Weights of a small GPT-style language model, trained from scratch on English Wikipedia.
Architecture: RMSNorm before each block, untied embeddings.
Training: a variant of Muon for these matrices, 8133 steps.
MLP neurons of a small language model. Each row is named by its layer, matrix (gate and up: input weights) and neuron, and shows model dimensions 256-511. Each number is 500 + 40 x the weight over its row's rms, rounded and kept within 0 to 999. Numbers have three digits each. A neuron's up and down rows have the sign that makes its largest values positive.
After each neuron's rows, "fires on" lists the tokens most often at its 100 highest values on Wikipedia text that the model never trained on. A number after a token or word is its count.

L2.gate1407:534429578419475495498530465490496473505449526502579539454408440471519470524479494452563549497586518483501441502593509512420426556517540507515454516548528512495457555426497517499534433531563562536548484498534599538523508472431494543509450478540462529475483425488458524488429535548540460554457552477581532497505507556496564464504448471536490523497476552550483433434507451491521556465446519527530487562466467536522563557559442504512547542526497522445493553540456507495453480479429526502496521463523516487495450451480516374483480476521460460531475493444508554457529588468496408551531561549489547543511522531496478472492458486448500510487554481518502455451466529566438529543539521489528518479452532461532495439482527530432407498443564441481487549418426481481491499509519506
L2.up1407:430468484527499478507428455501514533512560585456520539478478529473466439530440451475491560537474500524392449511461515526487459539504563547466494534471493557482503520501532613490463460469486512477537524514528616543433533499526505520549383508509526503553428478503487461525456513458452538563516572474413504503534528515444468495462488465518524522500520474560467580486541427503444462458556496467492473536433465483540470520549483484540475515433534454483555500553518489500487511448486551473486614500506417488513499544531510388438458507503516556571485555536452523488567453540479418474500514509520531540446593511505485438561450504544493482465518472510437437541552467501545494459536506462569449561454415441490583511440528514480475516507518514589459497497510504522500454509567503
fires on: "." 43, "," 32, ":" 8, " to" 5, ";" 4

L2.gate888:524436576447434475485422523497543405502483501519490484465479505461514481573571533532538527482504487561479530498449520458498474496493466551579562481560514509501452458448502487516507489509532459510519426502584515471446507494539513450565526484522604476551548484471480327492514497490516530494464471529581484473542433449518489476407535465462509508522565491545511462566491483553518465463536453481541546496509470507405501490480537417477509502501575480552523480525519573444497563541435513462525533480493536470505462417464465445549513503572533438411514508498485458501522452471488551488557508490489550574485419499458487526450488495545491599584519511477477510431493435505463532478511491476501477487518512511506554482488555508538502545508495483477527439467499515492497528489482491
L2.up888:506571510559529444464556513498565487501547516561483500512496495529553503513490442516539465444507481570449508602463492568496488531425543516543461513490498547476436565480544511460564521523494586509524445519527488455512489469535437508524572506471505511504547547526426584523478599439460541418520508468494507547548490496526559529544501572456543428530546488502531520513538508515538514526495534457544530488564493468512551512520566527524492497548495470479503481496463493508540390482598560429502460492558471486569575590460501499440429542435545498519538555482480565441477490540514531461490560521440540554388452560417478472518446468457554564528539496494549545487559464477515577516516473497504444448482561478508497544498529508539492433455485514496518477472448497542484509547478531
fires on: "-" 85

L2.gate363:504482522387443488569430529443451529535467516513471513524529495551531509558551533526532498483540524481501470438422463525468519499557519458459458446575492562499500517542512558564517549527537559507522489491519467522512460495517469467509455616472516535459487551416532421502512479522512580562491500538483520476427498480504508591507561552518489523561507479480470503495484514436529589567498535513522503420442472492545436515517484433553521468492490549468568524476491553601508475477500520477484496422542462533431549508460534485452511603447487481412470499473488495513522591481514517562454553434500534486576512560519491538475511538526428464458457554572484498501523536440456465493540451479496527615555531499471458517483485488607563492536517527482488518450541528482484455535479514
L2.up363:519524543544488566526491574550573561538451429588594510515546539448516491571481485431410528474485488481537546447480473601478465532461457517456486526571527467564560478530512534538472520498560493446543452506492529523519476580375491491532523518487532515470441497515507557506581572452466548469450532461486523527504540510482475562455531563518438543447441475486551489542551564437520459451516532439584534502378452450382485540523463522523496491452548541484479492503513516563531468509432442496514493483522527525485543504529501467493493517478462469589494496461640518398504415464519471514516505468518527538493527529546455493587580474540538475467505569550543458455404466537530512543475466513430472532476489513526465472457462523530508519437465453482486520470567568467545511545576530
fires on: " as" 40, " later" 11, " originally" 4

L2.gate166:476444530434529523475516453483514409552490442508514471513527604460469503509577517512449572490457579428523445490506470508519518513527457517527506488523413505539457518460615598456472456508516543449428478497527497463538482524423455462469500509520533468474450482502514466481476538512477467447474501500555494433473481502464536531530546522544474528495571505482533520496531504514541471489528478391489456571501427555547480489525575579491469489509449479546524456479488455514499494525551506496552542481482509423490477509535478465465481530513540497510460442502500506391509505553470517494436479528500486512472516513598533500511577444475524483496469495506462479530423419469490532584527545517556533518477513524512559480565551455541481487511493544495527435514541531492556531512486484
L2.up166:487483511611394444500538443450519431534582477437467504561592495506522522430459546423475542480456442475486528523528498578522455486510435541454460567485509524502436465549430478465516523532486435470529511493526496459503495519485496496496486469490557559532499531487454515509526536467510568498450470580519464449489481468471510473480502530459503554529540509518441472550436497477518501543555482484417416550531520443553451512538492507459466531536505515538579471477468485500504533520424548491523560509529560490456536560538368417565461506474540445521445522532493484416563553489482519482529474521564459498445500485542481484460474523463497534529470471539509499494567483500503468558523484543496492477465413482555527448455533502433451494487513488493471561465542538523528495494467440
fires on: " and" 50, "," 15, " or" 10, "ly" 7

L2.gate1654:473515534561494456534456544497466537471551447552551456448445431539514600486550551501465557428469390608506487493526547483472448524463582517582546462467447457553482464492461540505553526468558503485621522494501522510577479592395419462562492510481542532496504528473528508491504552475572540492469511543583532511485559498499411515476536539514491522477438455515558504498513494505520463510575434429427498462514414521509550472442480436537579492527538455449459537550515495555489502563502508520504521502446490481504534503582524485528577491464447495543492460476446564540496474473468557486455503520491504516487509495487553515503499534552557539540479532455465489517484523488469479391523524482548512513524479515461491516571509536586476500532571471514544483514509445456486486423478530
L2.up1654:516489504514403499425477491525563521577580584449470537576537424515458453510382497500505505471498444482534577536487523472525500536518530528567426470429531479443494507461516489531521536520492481465517550541543451462581469488507548497536469445611573465489558542484568553514444510449562526607563562456510491477552538518555463559513534525549508518497447503461534496443541492490411491433519512408440554438478496431527479457475490484506580460534480525480480436463442533533543498489509513465469506536543422502534465486471442500452507473512489379485491545504418564481513539458457502489469531469499447552513466455460474552439506492533564557518541483409470520464557495507425561464496495494513508468539544456457508527516465541464516454578433494528410496564517487463562481464518503
fires on: "-" 43, " United" 15

L2.gate1151:380485482507452480516463458538557468503524463460527542491435574493519520528476491452498442517502564503462491513522542470527542445409489440493486559454508408491547466507491461556529492484574476476483391461537479521447489447442470479514487502513499454486405546500504572486464451458479458466519504516460583511568503516481474435531475484500521520513551491522546547451524442388471597477490525425549567473459502514516474456530395493535483534530528548495476504541531440456501531523473461509519483507523557465485520563511386512475550512487491524529544540510509486522498512519520524472451472558477477469427477534458481453449563465520575540537519501559445521550531492467497591459551530514496503453528447509538493546483427508450480512499585479573551545479480538504476497523489561
L2.up1151:469489493478583540537449487488433507431415399525647496510468570491563405506513504445517490494501518462529558473502533522538458534480466508499456486493524460500456560520481547503513429501451520464495483551461487559530528523520513528583517467401559536496524511594514578482476514497555443532549510467482486508515464531455542498500521470512607493483523520478515458488548493423505491423550413514480600502490534505524498514503542455450502491455557502547473518482460534349460469552490523521498534492496519512451509498455498592532531537471551492515567455466503464541513500400524446557541485499514523458463451492543405468532428494553476580504554448452488527483486488535452499494471557506482462505572494541496598450509486466476485533463495482445488461577488512420498531519503533
fires on: " of" 49, "," 14, " and" 11, " de" 7, " from" 4

L2.gate1393:537503520500420470471438504469466425516525550507465570545510557533471530432508438517559532570486466518492479507521538506466481522414480566493378532467531509496522511514470504541507447571498528509440469568501504452542470557509484436445482484480500461490501445460501513512461560496473527461576531520446457531534481535515469545536443514504409440429510499503466448576529520499529452504508459450508474541522482529522501486508514533508423448549491542500504527558484472480499474513487462489478556496482444471521513511507478530509476500531446498549522551510552420581532476451474461497535520512509511474525498573440482580471543450508451524481532552486517517575553538485557497474486457521428503493543515478462457523466448481554434521481508510496544479578501434540524472404501597
L2.up1393:435452506527486495495453541475505411473478520434505472533530494494435513453511445507458513484529514485530517576540482530458424495498458532409468526510536588516457541520454484492531556459445528472444408555537538476475515519562456472479546585491437427462564460481495443513468489530522510386467426483538552470480492494494481495524470499531508552529493485475496424483485534506572497423518423447529471468524510471527470495501486552512497546494497524578493551523575495511480436488464588446511508547452404477482502480538456503489486511541516453562535532552482503517483486440479456404529471519489432470504470541480543534437531454521504440509488505486488530574502559520524508476510499539468479522448524422589499509465516499567519373502495508556523472513499489565492512423511525
fires on: "al" 22, "el" 17, "il" 8, "El" 5, "ll" 5

L2.gate113:485497529575472459471446466556579514538503471501475468507503468509491544552534542490478470546484498528539481500515526465489514459463403525439490432465505392543471535509511494591480563458468494485510554562548494478544463446508502533466510612448535481463548545540473524547476549486566463434468521444482514494441466466516502489486474482510459487543550497571554474525453500533443404514578518445483466446535565477482480561485464480499478466515500563592547498551549517554472503429510558497587445458516554502505487529473481460468525556509471525511531507464462595482582504515522466550515519395589578513507494536528536496458451532451470451474487500456502476594477467537452495480493521509516441488486507446521493541500483473484469574497501507525484462469551506534497505432491480
L2.up113:532467492447500562492497506506468531534497445546469394472476431466511524470518508438416484466484477475531525529513458552518549426558584543499499491603519484509569493602457473515480441499567477493468478472556536475523507398492529442545510513573501502495510579436443543461501547480529452532500465469496529541495526536521453541498538456464533528446475500502516553460509537520472499480490479541528514485530520493548522487534485502513550558545492456496480584494561570519534543532509508533513469516594549485486572441399498562500599470509547425480498458483467543492539540555459506544520492544488450530473444507485506509545503487559484468524551528509491504488545507462491539492514467461461473485513445525524465478507537503552476534587511472555517558546495585482497488515473435
fires on: "-" 41, "/" 38, " /" 9

L2.gate730:463484503567549571475522559541470537480510520561508490473515416447601504538531558465575503508523456515502486583498533503488478426488472489543463513493528449492512460595438471427488430522468455453566458557510434484461502553427544471514494483574434588506465548470555552517481547484529575485554528476463556506485566495499493457558493424509436484548499475517516495485578493510534509436440479578551450454434501512410546514468452523535477469543446565509525518468502448441468482490472454535524545488451497550545589463523521505431489447536498440547502515454514487505454536481507522521594466582560538452531530458481522467399461492419481498547495494498445560519552559561523496514532447443497517502507497495475513503534561495521498486529478490473512551427497549494408512506479594
L2.up730:419477453563527489450546464447521517502538485500544500550514490504520505520449553524431454490454446475464501525461497561510535495547530481555565556515501448472519447460455503482593488538522457537480432534495459510528552449504554456542525557397536457514447490525455495470554559502446454535480418504459513515521485490473482496485513558506457491456520526434585520538464520500538495486522493522476500470509487425538467438536466497577568544498465477525474382479460495528497513484563474457558508428558565478386468475444510469451567533527536510472479498522548477534533456406455509442504489482460423494537406521485525530483494487527521538586549499491448487574505431525509514459429487540468562479499545516477460482483462485477489513499500552522489532511538485479497545464479452
fires on: ";" 28, "-" 24, "," 9, "=" 6, " and" 6

L2.gate1038:539501596413551534542454492479470512470453462546481536517513518501490504392566447509546470544550535570527528507468519444462486506509511510434521544501544555532544580464493607496425484496518431620498561506474508472461479538460554495475505513485491457522524499460506406416486473507457520499616466489538508474493560577570428485492501449512498492502441452491435523451494513509505518487490597496522520482462511550427546567515478462467470477471412501475514449579452436466481523483451488515468474402484514442472506533558552506437519475506498505492510505493504423480476509468530521467506448431486550459520545490556477447437500540496484538547556507491509413483559428616552486486488497530531526508544511490499560533463468498476471547462461548505500424470469532447462536481490476
L2.up1038:462554524471494466537473481535460527465545520437470557523469522403570487522505514484561536523524540520553525517499478483418511582520549552490469506440472531514490543499500536533533532476556510528524518519515493505490480507523544437467533554504484503508568450488474440524473518483431491512517454499575487520469512504553439562498447412536559463534442525439451536522513551489453516462543502473527448474542445471489520594483442427592484446482480497497498500543517471445523525527508534511527521490551535507487463517576535456442520493522491418557537473484510420467523587492590495540464455452432530511467484451536457555464449490480464569552512506495511453474516533549500483485468440465551485593565451441404525464504496520495433522441447553570533460533421465531441498522496533
fires on: ":" 62, "," 27

L2.gate1610:458508467552540472487555481479529506544486477528453500495538470528569552523482498493582503576514484516472467546539549524506509445511453479446495515478531480497471448504470456517525500465477475405460464564462457507490511495514528497438488496483538525515435519555556448492460536524487525605490465516488576460513426507456502547499642463533478449463553521568515550568519531554500517500511515563519501482548494509445519448485506489536545569506440470483510485474465500557482527470529550477494494440527491494510421484486508546494496508550547506493432560466528456410563525555516530485420569475527473508526449488457481514549522437504475486500554451485525471439547559451493513531422511501543558466469576536521541518588531462492531542466503487511499526464473549532581520471534449
L2.up1610:411495477462493527406497547553542496522442485469400531498467548521486527480508519489553551486521463510489431521476538501558586521537540519545494546489544516494411446502546500448487557494517495492429466476448505510478609438519521478497466524396510461499479489503595506508489556554470465450516428427461545537514449493504513484519578472537539473462461518482496514531511481504486591453490539529544463492513422507503531459555513548500579553479547475547556409449430460557476583465542523480512450549552473506450471491521596467449515526560477493512482458501405572490515439547534528492495497469483494485526495529479519464510439521474528500526509544535490471479587527505528480533502547493472490529505565434488468511523500457461488501511565496493557520471510488534546554535532470
fires on: " |" 29, ";" 28, " book" 8, "]};" 6, "-" 4

L2.gate941:408524577474486535515541475501522523503529523511483476456513496487456454563470532484469438586496412470372515483471526494450495410521545475489521509535442559508554447442495524477470508437513468500504521524486488484429478506545568431471506515537514549475574459489466548410426436515495477463546453467518462514474408503505489518498500496421481496512563533467575454531532469482492530426482432431441503508612550455568545537499512510519439489424480500498504555557626511490497514454464516522479547522444495483516551439524480435420514421513462540411534462480564541496519496514499492485448451496504550466475490529493549440448509477544441524557529547460535556471473572543480459515529561470528486472440439476530531480437507497412444496486599472518530517452500482495569541489405487
L2.up941:441501500551523532458431541450499509509569467425505461536541512498528525469505534564519440440531430493463529524462548474493427522488479447506516502507429530565513416548479527458479503544520494502575551469503491559531487440492583521438560428536474483554512499564529497502512573521516498505512473535563493505510499536498468574493475512512522495451498494441514495543509552500532516483573519560471455473459544494543460516476555492578542425584539541482530538527511455590656525511494537512502462473496537489432578530464478432571537495548426546424503494424497539548517487542498472547509565565436526427505533459543541535484519467537508541406444499474464538508549511496503497476563512534503500476486465517484541442490518464451477453551530526554533498477502499500470479530483518
fires on: " and" 42, "," 33, ";" 13, "/" 6

L2.gate1322:504506524524557503520455555461509488509419514452526492438436491542488530539518540434459524574475452555485455511511542465523484528529545535475475449478452534450530463513523520545557424557498484532519481475519475471394534540490546427491554473494429431506454477577507534536492492506449496494506540560459599531509414486493473530473416493514515469523521507481462455520403498515542538520537551415538503489508474537491454507563461538543530522531476511530528519528519543518446526502497517426501522500536470449514534508473468485520504489471477483555487485549472479469494459516590487547506511526520491500487437498451560474554486496535540521504509527488534561482512387469491438497469477530412531539543535514497464493483518488488476517516498524468558491465513572489533546579496504
L2.up1322:491461484506489519506450554524537492471485542482542536528502563534563423545481445561431555515507496551496442519487530465511489511538485531499583551403540596495474451506549487460474482458477508481502435479562566498515466529491501523532469459498459507517490445504472491493484474484519465494490512470543503531475504486466450562544488478574470468554511524529491505503489492410473471458400503567567525454523505426467463574551476615441490502474528501519545422471476489508508575525524456475511561502501492493540472485444475465468495474501564512529505507430441489505460563490501537515508420539518494464477493492523548548541532474477524472507548517522476450508489539508469483492538457516498459446531466510479485471447537514536494561509425511511500542474536505499479476473577540
fires on: " is" 28, " was" 14, " that" 9, " has" 7, "*" 4

L2.gate770:507426566461509491495492459456531407467508465492541528471497562519467531529481488459540513561496494463505521607495464517532501402521517485435593555566518543534532553504446498461494497565500490499526535494510509473545411420468536446467514495428489526413413496469503479459386526447447496492431466564482515499584501434497455548490475494465510462504517540544486481513430494483536533497541504436476454495539492498507534465460548479495522432558467497494502514502552566530540503480537541525514488524487566435500503536565518452504525443461512460547548592457584525535520503500447544467462540492556498457415434482480542488504474492397493488467502551547377568497474553546546494502537559514546449551487479444583508495438477480485505543461455544603566514466545478439530501487517505
L2.up770:509503463510497505461505487495460581500428485460534477532544490525541415493501538508471459437488500539501474487533462470509450524462556530499540527559473592457514509494477493537436479489478508498544454514513451495480495570624565479444466500543508565502481484486484565462487499512531551571548493540488475510513506460470453457497576470512556662522471485456467482524500569412496488482558527583474468479481500480486442512441570515514472506540516466516496499513471521578519487468505537419501492491487514448546501515512485470462484587568511552359437541484570565469471479479510497486496491494511467470546552472489539524515546552490495493467495481545491495441495487441571452538454486559514524512548492562574547497529493554536488505436512517473528497519460549431495493489481505
fires on: "===" 32, "==" 29, "," 11, " and" 9, " ===" 5, ")" 4

L2.gate1355:493527511496518587515520534510484552518459481484495479478496478485518484480430529450522465486600448500520514474467495487547476433547495456486450462567516457566516508440511507462459499481521476522558537389455539511525443498467498457453486528539485559522470493469494558511531526505557512480510511590440525528562563491563391509574446540488510533473497512440522423508537525439510542464505466542501400492553483521514524467496482490493462491571469535431465523519545564440546550440488527502607507481421554498558514494497531497501509468511516532473463583498488538446424479474430481426529517549545470505542553490541562510572522533522468573496473471516491525525522491462446449511524559514488505412508452536513444524481430458445457571446586528535462542488486541503523504438475521
L2.up1355:527531556462533465460475543514500474480526501503521554456444476509489503541502490438444529498395512435479448593515564401487516571442530485566609474486497563463522479463503444516467608557529454470458492548569464489509455462508432525416481464527554538480474544481506501439447491488480516558459494484504420534513538494437513463484507530483489513571520493501512464495496512457499475477517498439475551552505549432477398509518448430588437465515513551515555513502533528482502527565475459496455401481561502561410563433503547510547421576510530564513528525571546581488575527570498520491476555434477445481498528516564525428435497482521511461569495520430482456504498488523475487555495541538527511583511473512587517491529534484511525472506522507535481436505488486516495516535476436
fires on: " and" 28, " ===" 25, "," 18, "===" 17, " ==" 5

L2.gate1184:500460532562461421487509483507519506534489545469600491450450545496500511522588528495508504550533522476516490502455517570471362439480531493521442489504585452585487585511548525495552522477471480475488486531514530504511541557521605526520444500516516459499466477452486477539452550477511572479493504394563545491539535479568475535476402432495564496484522573496468511501465479480474534539516475614501528461480550441539519473509457419574503472527483508521536445491474502485537432524468525506543466473502557457441554557510458532469474563524424553512503532547488439479482523469551558531475497478506465479471503538493543437451563522480498493513508504486460515497429460521418490503572549501465499467470549538559493528541400517504510534513498543539529537462511453464507565522532514
L2.up1184:529448503493529499442450570521498502523465519534619495520467477499499456466534493505537517416492548485540503425503503504520517579523495499473475521534427424467522534492545437502557466424417482511449474557488563530461448495486470485482465438525538511487484466432517503474443525525498567493499455548478479474536569527504456419475497510513451561540509551515494482507524426487473509474453416523607458445480503468529500482511526454480493508479446491501488476450560529484467515512523535483511500537405545592437579474447504561531509486526457493466423544465496464507485519517576524554470515500488403525514524533569521500498502482407519481495539513432485484454503444495465512458487502441511504455528528513475496545494531549497434596552462441457461486429525548421478441497490482
fires on: "a" 35, "e" 10, "au" 8, "de" 6, "c" 5

L2.gate1883:551510438491541496477500505533477470554495468491563541566536538466441495498516552513434573488442471516589442499528446463475469426464468502544508505512552443492500403456521473537542501409472532520454520534536457395553490594433486534495475523515520503574368516540508564509548492542590508495529506485501452497530452502548394475448597506504526503497472557490523429522505499558507509453496528504514434453461437549504448463484522490487468469462507420492502474415517481538489483520497514553565481474542476439523577505394531540511521501521534531445427533436506572597507511483442522490582523526477535534476544500550543541442515513419564581492444459459455461486505514479552547497561481531483538496538475465498512524549566585484530427538523480513465484554468477528452508519494467
L2.up1883:479502515445533500551452488526473488530452508455526455541458484454459481504499543476453530499511424508484529493533490541427499448429563472538581502419524482589483516513505518499491467418528540514511483488563445525559541525440493416473622507452471546527520488507492583465580472493545554518490515544490447484530482540567507480468607489493494493542492495504513474563466462513500536454522543449502442458524427440539505505510503487478426477521544444518550504449523505567485460540517627474498443507524564500529501520480513478432473510493533454522415457431456496453507536522465495474510532451505509447475519517449515586535506472525497482438491445521486473474482485496469477423554452522500554537584512493523418555515456528484518488509458517493455538560488528543581522511419479
fires on: " father" 18, "-" 11, " wife" 8, " mother" 6, " local" 6, " parents" 5

L2.gate582:430614534461528487458488475456559482468496517490510464453443467561484463497489509523545528473611510497604443481454496440508529517489416498530512509439457527445523434585519425572460494477525437479525495561488448500509538473436486558496529492475526490521449454442539484484421576464484481495506506459504488488485443528469525468465517498534484473487495518584460513550469535492474481544516525505575466396551501519487542543508485460539489536436537451468525533477483511494480479530539506437496522531431548524465502484522429484458548514546516432475474416457475553491449497532520500460514507508536497499394478456439534509433506512516569431615471503428499507586540547541538504504447524410510580486514556508524492484466531462511437532477516500513445501427425466512511492439433514
L2.up582:499560518585534509428454450549532517479521535518482476554486543491547519489441522443497546515468508504495479430546533453503425466476494510486494434533518505432594521497437468508558498423507445503487446483527437516548541492520524571527573522535622446499512489473512512546444475457515518481479601493497497469522486511542500498496517453515545485462539524533516548508475597526546430465547506489538595453557510520438527488512472469448518517481499468433528544443497477554514468507493480508501508507488553528531419460478517473509489571458558476521478477563501555479551576468446562449493560487515492552501465425472520493519522474534492487513545470431432480504478472444564495535548555454546437561450507537522498464502534493498500578479509477564429497483521573503473561518539506
fires on: "-" 36, " up" 22, " down" 5

L2.gate1155:450449494455426466457527413558518527456529426495524511531509503529509479537490516462522510426495474488521536466435479626462532519499529559530534511536530570533574420536575483538528476569559611461550542414474556462508453490479540561443481543508486468470495407398501473413485529520512493481434505527484526501541497540503490484512447470508494459477553547466532439561473469504480502466463509495537447478471515570471513539502427463480496422553507483526459459561570447611513498470543455498486434468531495446450515475458482478448566423495418486499563524493556505568482490582424484512445564535542504474521496528542476514524431526502503473517451536489460516530526548485493506509507523451455495589504480531506427538521482464489606589460457528517520471454474501500479572550514470
L2.up1155:540439550481433467501604490523505530432475472478568605481483513500526560493487518463435546435571512529528518557455478592539463490443471564512508498500520528565460408564459486549513532517568508472585509478467422469507474406475524512449501469495459460509538502503474435466484533546493489450474499578493412563523529513527496430512478567522498500506502488517513480520499505516411494512437527472503542525440544438386517533522491484581521472455559475562431528587550447501573486448528457506591511441499476501532516531498477498527464456484466467508561493501556478539424556535491406535509564527499500489531507493507570558490476502460474484458535585456465509518537530445490503516426479509447469487460513515569486579534462447485523497530411453547449513491518568524446503563510534
fires on: " as" 64, " be" 11, " born" 9, " back" 5

L2.gate794:531544528495503465546472536460511470510514483598435443528532504496488551542496499512454511419493501461426458477531473511508512521467560517506504442444518471515482486495570452497512471447434464510428527540512489573412551573483487533484537499577537492495512502475530494502469536483582540604553429418545542462466455529503447529503470438486552586546542555481502560548495465537498468472557493497483474494536517444542495502562468542510507463482432483432512542504523475430480571498536473460423463480520457461514498491510496500495463566504438530439505528567561474509549603492458544464469490550507492485524576592477437511517485471508475502422522529568469396534526519457543457498476560460529529454545480546417521532487462539563508482494541517466500536395456478377497533513511543
L2.up794:490548548533530511453479594480482527484553489516458486490467490523512502530539446494528516475535528494505609502536475492517491487520587468465460456532516482465449460505544421458562475552456490502475488444496437558564516398518456510541521520524474575410443444496466495470466454553508479547519495514491471479422430521506451479523470480454520540522466500432443462480410449537508515490547538500437486449525509492591456445519566466490526559524416430520563422535549560481501496447481488535512462553549514480473562397509564541477491576478482492424442559514640545423496532505503605471523527549456442452420472489498473454495438464589482542409480454511523532572566451427475521494475616448551483489525535501471423481490478549454511467455529522502513481483518523464453532553512481
fires on: "e" 20, "a" 16, "al" 10, "er" 8, "s" 8, "es" 7

L2.gate1602:435406542438549469537447456492548496515521544526611450563476483443537532528438485466561493481457509481445476431535470520520430504503519491546536482468488452484515529406484510523528492524571518498489472496529492533546533430503506509526529510435507462562455468538446630503518531459557552447502550473530431440492529572473551474497553526458555503472496544428424566554493477481506572537465507539548449532453512565522541504496526438490482543523448521533546487488532433536444490458464458485479464513504490492477491517516454548522450537468416491511513512503508516506447507545556513490447524510476492458523433507514527511566494502478402496513523542462423562434521410534551552523469542552517490468506488410571474549508481548448459510455500444542440519587459540490551560506548505
L2.up1602:517591552459540472557510439477489527463469496528506547575484479460483456473538534473545421407449446514520453552429542496470484544395472522467578442465507587493506535504489512513418516520531503444475541468489570512502528443500494483552464478528481489515536516505486482525469499502537503508501439480528501538517497537496497511490519482439517558613477496479490539510524502477491521474450554489548483486570441475519611505470526503509428475542479462536509516478523515466459483510488559480499502495420532508511585522635538507486472484504488482470490470497568495480561498501496437472497478503550561476482530492481473478493470518515544474590515548559465551475464527567497520503550451488479523536492475484482500502527494507496552541521547501496556545464593472500485447517503510
fires on: "." 54, ";" 13, "===" 7, " |" 7, "," 5, " 3." 4

L2.gate1217:405524507554493461467508539491541527480500552463449471528519468434501542437439424542475565466551474516450443438557487493602481488541438496480465492459547604499468559545498445472501446557553528465519452546535518444501497423452521440476512528564482477481453513525504536509545453505484517538509550507491524443447488468534509489423545494543480463484504482532478531451526457523494540515508524457535587494524489481423508481475522508572450469469416532463528543538537480451539518551463498497488434498518475516517569531431542491452538514487485412520519497530525489429534491464449543489604468441550531531506524472548454463507538457511448501464521481502552526500477522529534554469523544441524508427529505488494380602515516557551538514456418508532503498492551427474506547469479445
L2.up1217:418470508484499459443528546518420510513482423488534544530487541481440416491537430483520474466541518494591432503452510460554468462447499542509511495503490490449497543515448466493456507472469587506537528489556475503492561561562472511572520570501485502551464408442497539519571560507490433505566478497548590466453463481524490456503421504523522470439537481585550534550492468487479499517457557489499494502541443551438423476471542502420466474493514496577502440476497465484525487504523528485579478494503463469508486457534464564464375484465503477550474476529545421445484523489504446528542554567555425434504461513519516395514513508496514507477459500519460522525456479516474501427493448508436494450544482480545531469444479479419507497478505471490446493572470474458455521502522470
fires on: " of" 32, "." 25, " la" 11, " de" 7, "'" 5, " da" 4

L2.gate913:479449534488474544527479447439554548537520533524510533541437537594514477550570477488511525559530447467431520509538530448517468440549472492502530518472489522579507564532487525490586487501471535475540462451475554465530521438524530542539529477501489490473454512531472515479506537487521464532556535596542467514539472511525507488534452449535494472518494547486469490514435521560513542531544454488514544511448418522453501513564528459474571481570432515459509550438527520511460438552453492439533578454570546476510510508458552445539488479525458529491506427484481514506526464495410524493510492457495568494443457520511499543557513524517511559481467517499600555493452467442490429567526516517542529419454461546495483445541453452537478477461507487517409569521431527465553532505514469
L2.up913:421498476540544511528427479455511444540615499548472503470499475556532437462490532437518525520564427454450587537520394497496414527510463489486550472558497493492505515565493561467553544511551552437519504481462543517514451471463501510515502505556486500531483441497506484506431538525478504547565500456507561487523542568566503532498459530493555564535487496550497508477519465532505553490515509458479548532485474565497493487578454459458488532565470488530540519503522480539448503598524505504554602406465529547515501454484482446478491467483496559502529508494470502510485499517487497537491452428562536492490475513487532524530539508538537557495483532522555511467518463538538511579477527436554535483471464501512475467451513466514475467427484531540533488527455570514458554480454446
fires on: "," 34, " in" 16, " at" 8, " for" 6, " as" 4, " to" 4

L2.gate88:464520527567506488468470509481458440511527448475512479493496492511480497487477491534562570480455539470577553411479465546530504447478528452460487511502570506493454513508492443529493500494503539466510459517492523497486457551516525534451532494491504506521490564513512519569536450552488414524474489510462492470505480465495451501493551487449462558493467543497514546500493539397501506448426548508467489348486468499472400482503515488476437522493552530558587505497475470503513373493496569483487524501477523479515472487572501444552548593492526461433515526420587519494513567516490546469465520506508492416467521447535542498562543471473483501447465465467595482471528470559539498493477542526534505512441477502451505511503484553463545470497501522439528441475511541488492509498589538
L2.up88:458561548601443463444504556481413476441493444514521440543491505569495567431543487535516516473543433496557494454513429492514499477482497419494535465487522491466476488524492515458414482403493500479538480527578447476433507517524489504508474486558405465520502475585498513479532464447400504486524509467526491516489488508492603456424533446477533522476502544564503500498523521465509478471517497511514453432441549564428422482520535446456540516570552490536488518485499520505533446475490518426490443458504475523521451479542511429531580609525406427499421480491535494482483532414528519510486453461498509472474444524519483491532481487527476521536530473497531504503481458579563517517432536481527551484475443526496534543518521589552560506434612520485502488488494508549542545472495483
fires on: "s" 25, " also" 22, " home" 7, " Squadron" 6, " body" 5

L2.gate1903:460450510525437496494421485499566501495445543518490540500419552536494500508468578449548546480443476453523464546434488423514481499554469474467531502462412512545471450480418433480470381478472461527474479458465465471541510483532519417489520436506467526518570480591555575499534464472552479465517494513489549491481526506488482487468544506437543488492493489499485531528477515421504557538570463487510520489479427522504550495438487470500563437532487565467527471527545507480572529508549560511432556527581551491493506485538536374505510553533474543468455542482514527445451492491487472467489426469519463490462492473500497457480454514462545492518425489479458537594527471546499480517521488526471533426550455495544500486530458500460479465584505377498528549439459509476504563489374459
L2.up1903:403472544526519542425445446521562499496476559501471463447443553487459468463413558483553525400484461480489523442441459444519532457470583487583526483528473422535509459500467491519452484520498574525488447455471496464511468471516542472536579561533506561517525486581500540520490527497489476624542493441446465455473449449460476548525412524485523543552440508498503548545457489489478504530507496460498473487480522482452611494471516510573540446511493550473534467477520488446524586503524543483490462436508509494532468449499502493426473507529470479490482471526502447441482512499418503461587475470504570544472467505584551522513575461555564479553507500579541585532551480463557521465595529533513549469485449545545497533553483460500508544508467489537537524463530508503547484479458419
fires on: "-" 58, " and" 14, "/" 4, "," 4